config.toml
n_layer = 15
d_model = 640
vocab_size = 33273
activation = "silu"
optimizer = "muon_variant"
lr_mult_o = 2.0
beta1 = 0.93
schedule = "wsd"
doc_mask = true
steps = 10851
MLP neurons of a small language model. Each row is named by its layer, matrix (up: input weights) and neuron, and shows model dimensions 80-175. Each number is 128 + 24 x the weight over its row's rms, rounded and kept within 0 to 255. Numbers have three digits each.
After each neuron's rows, "fires on" lists the tokens most often at its 100 highest values on Wikipedia text that the model never trained on.

L3.up2392:161116160125106123119117101163126119153132089109130121173150144126181084141133116096098157122106114122114105137120100099116127112123060078169129107123115171131151066125126161120134144156171076121136071102137120137144163127120143156123140099155115133081100136112115161110113128094123106148
fires on: " of", " to", " from", " by", " east", " south"

L3.up641:131132126130107113121091089163151168138130106100128144154114164122125134120098152131077100126137149101114125179167151081135100212131090087136132113143129104128150142133134076122130102086071092153117143144092113159148098141130096094118110139140110136127085145136109141114146156160115174117
fires on: " of", " to", " when"

L3.up738:173107129156128152181175131130130113117096141099116148152186118096120136117142191116114117148147137108120139125132115081113126095095119120113108129115088117139110148161120154166122101094137113096087127091192134196140131118141111102100119085137106165127148122105130129135125128119149087122
fires on: "\n", " season", " U", " career", "ag", "ight"

L3.up1128:173140110155129178141132124132146176136139118137166109115109117102184141083138132147127128130130128164115110147162137179155121116088137134157098095122133128139135136144122152121067179163128138146130114166135143169111113121110104125138157148106109122135132168112123167102116162126161084096
fires on: " of", " over", " than", " up", " to"

L3.up820:092130140127121107122144138140096075087095141115055084127135129140108102087162141151178108122136151139143075133128141116134113126081101123108141156140150168098111138114151141086179106137168118115120153113136101154125133116142131161124108121109150139082088163147117148107107116156133107136
fires on: " |", " ("

L3.up2278:152128109129144180119079144143131122131122101107131107167120130120147114180146140121154129128160096145171119139130156127129163147122133133094090132136153135121098098102116183096162118076129122145131082148145140104160109128135125108133093150119145139191174153148146130142098132100170117099
fires on: " for", " of", " to", "an", "r", "ina"

L3.up2477:104104131140129133111148139105113146135165109131161140101141135114124145133123147132099120110144153134097125096137162045150114098134141134122113123128153145113100157112102133143115102161117117147107116150170166094117121112149175171116112089148103125153111188127112111129056138170160125171
fires on: " at", " to", " around", " in", " near", " on"

L3.up358:117164074118100123118125100131114178115121130151171132104119134147118105128094139094105130139075114088130113110112150132150100156108147136145144150118125138049122125138146125134163157124117051131093127134133138146093097106085161148076151139154141107136115110156168144120124067134106149110
fires on: " and", " all", " of"

L3.up1175:150162111080161139154148120164127134131148157129169113125163108110134137124094155131103117138139136148113109142092114121143110119120126117115135114155157160116111123141111131096113092138163120121079109138129102141107130110163150149135153115104193097120148119123141128101133152115130134139
fires on: " of", " in", " from", " on", " 1", " at"

L3.up392:158152128094098113103106119091100163128103134125163137136114128150157112137146137155144148139144094094170129111108119166131098150146115139114136136137141163119173098131159150144123165138122076086159099126125115097084140123083149125119129088120111128116106144121133111143126089139154095138
fires on: " of", " up", " (", " in", " Places"

L3.up1369:166124152108172143143126177115106138130109116116109153129142174145133140135141138123167069093144148155146118131113125134170126093119072132162100152153135108135141180116101137123152154095098159177104135134116117100110164151156153126157173119130116156087110091110112167112127164098136150129
fires on: " 4", "ain", " 2", "ay", "ret", " 5"

L3.up2263:132162133125149131125121189115096150090120117131131134104084098106106167130112123105127107128120166137126106140111105133119118129115140147155122097102138158114117182094162088166110142126097126145161111124145120156145136133127102107117144082110149164119139134132152156124176169166120113066
fires on: "-", " in", " to", ",", "N"

L3.up1321:135159187090122179117125145153148135147113147098126139133095108154116116083124114094128118142131121136128156142153172133145104176116117115135111153124125142077175154137170118128145155156111128122133148091129132124093099187126119155127104105157141123139087182147120100143112146115159118150
fires on: " she", " of", " group", " several", " body", "oc"

L3.up31:107128154131110108149105146132138128135136127107149142101149124096162109120165152136136094177127151112112131105131120081125128114111130126081088132128155152123145188110140122154174128107072109112108153141120107142138116132093109108121120106133122114121107125102131116155120143123107157100
fires on: "\n", " |"

L3.up92:157097124108109145139129108141151147132159133153138155101148103148105158078140090128084150165135159123095092136116130124147152114142147077116141129113171158148133112118171095176129122104112133095160147128125166132155079089120115114134122098175108128108133118127174131113108132140151126127
fires on: " of", "S", " to", "u", " from"

L3.up1440:116130133123153132151169138153085114132131118135144113154079113139122088115118169086114149115181127157062150119143107167169109111080139151085119099122185125109113169132131127098150099091140115147116110144128142117158135111105193143096126138152140106156156109149106130132091175103166152137
fires on: " of", " for", " included", " to", " on", " could"

L3.up170:157151137109118117130156109110166132132158143101108111126132104150159121143115121128102146137090130125109111146113126166130108119113150154123132135137135093119137087080121153152071153132166152107112141138100103073151170167126123141127109112131106136141097142098152106058178108144105131120
fires on: " and", " status", " of", " par", " foot"

L3.up1344:161144156148111146129077129156107188146104124109109116129134145108118136102151155155130082144138156151125074137144098136088127131140119112117127116132146169096161147122144169109110144136095115173129123123109138104135141094121138136072101122133137167122124139111131129140109116116165150076
fires on: " of", " to"

L3.up2380:155095108078132154102138128151135145184036120107167118126154148138108148179165137129122105099129138115115129120159102113142142184120104117141130099105176128134128108169129119100122154092093109125119162079171142108124112163079105116113092137125055099121150089139149167129059119114128127124
fires on: " at", " of", " to", " from", "s"

L3.up2531:182170162174125112105138144144106144116108135141121142095167133152139139163151161151126118166110138133128103130086084112128126137150107103083118136119126157156134083120118174123153136121120121164186082127091104110121170117136100121111102128119109120150115135120111119140141154119120078135
fires on: " of", " v", " to", "m", " than", " only"

L3.up120:161110102157135149130149125152136149183097100096108098165133110107124130154139141186107113109117122095086148117093182118156126122098109147126173109095114112101163094140101107102111138137109114118115137118146115115141147143122135124148120085107118117123148162129121166128054122129089131159
fires on: " of", " with", " on", " to", " about"

L3.up2138:131162166126147094129118133095112135130133103151181096115135167103174158146108112110143126082090163129092115136126136139084151109160105147132135092155120168095138123108094136130143147139122127150150160090142146207146152099101138109133133110139120150127113108122139128147163099161126114113
fires on: " and", "/", " or", "–"

L3.up612:102136105138110139110119134139104093114165108075137097151114147110121107128147117117106069138146153096119085119155092114134105113123145101153126132123141138115151156142123127125140148131120155070106122143083103159124113111122134156118139146153123114148144078133078130107144147076143098056
fires on: "\n"

L3.up2367:174126148088138120167143122131142148130129121148166143152134112155096149141156152101111133108139116145124112156151153119136144101121136097129110118104189115172144113121153114129145101156134117100150158108119130128156162131109137143143103067152073125120123133155103121113100110086148143161
fires on: " of", "ated", " to", "ies", " birth", "ids"

L3.up556:130153144116153148157158142141174114164086144091151111107149128124158097146142184125147169144102157119098138101118146150130135113125122135119126120141128156117148136092127144160136147124126115130114155093139106191146113141112129151145128157128111150118108120145122149090212084102115151133
fires on: " and", "-", " to", ",", "–", " or"

L3.up1931:141151106103119122186119097141094163159118135126140088144121132132099159119090111099142150087134175131099148138109144176102141097154101158134105144140095149098170149127091107163126136135076091134120165125131116142106161128141130135122097145161079148101126100137123138123115114104169115104
fires on: "-", " and", "/", " from", " over", " out"

L3.up1337:143144162135164131125148086122131090112156159119113121111101083107093159137160152112127156108093157120135115134162189118146126135161165169141093118122121144088127179106129116136175107215129130087139187034115148127102129148189147121095122118111118154140128107092111130162126068129144162142
fires on: " and", " |", "to", " 6"

L3.up139:123117118153106120190153137105066133131120148100085102110127114132109152145139089107115074109112136109124097131146133132142104132072176119114116132161133113146114124093168173163121146164119139142089111155128114157095113129151119136114108100164115138124164120128090141148109144136175099086
fires on: "\n", "ol", "ian"

L3.up807:133138151167112126094091124119080138127145120139115142138124149130158142154093141103112098112141093125105109131131150119134106148111168180131151126111101156130106152114126159172081105123141137103063158135168114120130114098110165151121109132132134116140147135160113131172088138072112120159
fires on: "\n", "or", "OT"

L3.up584:138165169175108117131143096129069159090122112143138100167101125122156113112136149145109106105105125106065087118090119128128144183125147127090088125122153127119179116124156134070133187151133115138076138141139146124145098146082131128101142127137107137211078104130105126145151138101098129098
fires on: ",", " and"

L3.up174:120146149113184100109105088111146177108089150123179106111171160162129157144130126136146123077121162137132138152123133134116127137144093097115115121119126154101123115094137156180120147118131119179124105110138111141134095159099123169103151092135167117146124147125137084106132109141113121126
fires on: "-", "'s", "'", "–", "se"

L3.up50:120147108083128117132123116156136155149135112135096134100132143121130133193130161129165124126115120086052151110158110114126145093175157110150084081136132154188117132133170132187122093087102122093181120109127113166142126099101133116146144114115158120129136146156121074114165116154134104114
fires on: " The", " A"

L3.up1729:113105126142118125094133126150125145130129125122152108143146107111136137139125103168175127083136106152093110142152148106124088128143140091150166089119115120095127131103140100116105139143129147117128133128114166152145159102105130118128162112095142100139120105132157134100133141121115118114
fires on: "%", ")", "DST", " |", "==", "Population"

L3.up110:118188144106150117159173097131144207164151177183179096142101137142155152099157162130158114135114131083061093130141122147186132122096115142162110078156126105095154133155205106146113135160109119136097144127140089116138122171093146140106139125080089094172102104117123135133167105146094159124
fires on: ",", " and"

L3.up217:128086108138121121110104114138130100127093146120106103123132141128130131105148141155122100127115143112118147107155143134126136148123119147091121135146131105126145165116151146113129144113105092124102163162143097135151127145142145132086165106114082122127151149148093120141150152139113141118
fires on: "\n", " War", "-", " Battle", " Republic", " against"

L3.up2444:162113128172113141079104125101135131140111127162147146106152127140115130079110147133082153111113140134085101112179135125116118116141138112097111169126151125127157127137145113152151087120100087124125105092179173091121089159147147114141141092139145155128158139122168135146098125126106114126
fires on: " most", " all", " details", " rest"

L3.up1019:139109136171102128117158070085135086115133102130128127108118115104114138113113112118111142130141156157120147160109142103116078191113123138143124081124096161136142151114145092123078112150121115134156106124154146137094136114130148065147122125101124159175111131107155155102136153126136156130
fires on: " to", "\n", " as"

L3.up1310:152139119129105107126105101136133107098157180113156158150124161134167142088109113114134183135143177170131114131165094122165099179151171134121147113072118148143128161175105094122141175144107198140110161146100154165127159130099183150108139112113096111150124111100081141076155133119144170151
fires on: " States", "E", "W", " state", "e"

L3.up1616:108136142151137121104151127107105130111114121157090145150124073164153161109161139094139118111160140133154074137174137104141124098112091158119153184148138094138160160147134173138121102145099110127115167132143088132129128129118129116109137111107123165104103135131151150134129096105190089159
fires on: " 5", " 4", "4", "5", " 6", " 3"

L3.up308:143150124140098110149080135148109100163122186109104114084103132111159118126143129154111112114124115129140114136117132147149091168128114126110105171147174153111136156125135104109149148135132104174098115148101110130160117128100117135092126100112147112092171102093131128124139163123129128131
fires on: "\n", "or", " population"

L3.up2550:160135133098117182135141116140118116103099131154108110127140144155119170123101122136154108146171130080109146137159095114107125124107125121097090130157129186148131131125150177147140103148144119119159158110125136135127122144139131138124149123149130150097147144143159181136128131152115133143
fires on: " |", " MF", " FW", " OS", " —;", " DF"

L3.up742:132160119192133116113158153124105133133155119130155173156139147059147106103124113128142134150109141125121108095117138145127174103141084106136113135105126101138083130096114131153125129149110100143123129086145114121130135115153127126156103091175152099158156143146104110107141169159101116100
fires on: ".", " same", " That", "an", " that", "h"

L3.up2013:086126157151102146113147140110139170169139128123120106120149120163154112130130152087151111091117088140150106120080159115201131112133100145136146131160143126168109165117098139134156148156113114117118138120111120123156120135180155095145128131151142087126152105130112103101151158133124104152
fires on: " that", " both", " to", " similar", " either", " same"

L3.up265:126103143135132116106080108140141143166065112107130120145158146141094098114110145152126141130155128141143091091146121104106085118136118095099138128151149098065170095081140097137123112128113153143108141126127123117137104164144137115126096073144116095110130114099145103109153136110118131095
fires on: "'s", "'", "s", " of", " sh"

L3.up147:141095129133165135060102161128086116114115144103129153074116133125141153117117128101135109124111155111087116152134138115168108137127167159108096186113153149105137111116145138135142104131152084170113134122144112107159106111133128124088163131156151152111131152176123140157135136144119131116
fires on: " in", "\n", " —", " |", " Un"

L3.up330:154109123130149121148140148139127131087130107117146104110117145154146158091120115129157117148115172140092134122139127142124084145089132080134131108105092132168080138126136135126115159155102112095123167143126092119137133157108090160129135115130118182109112121109082155109122146101103077163
fires on: " to", "/", " p", "p", "m", " of"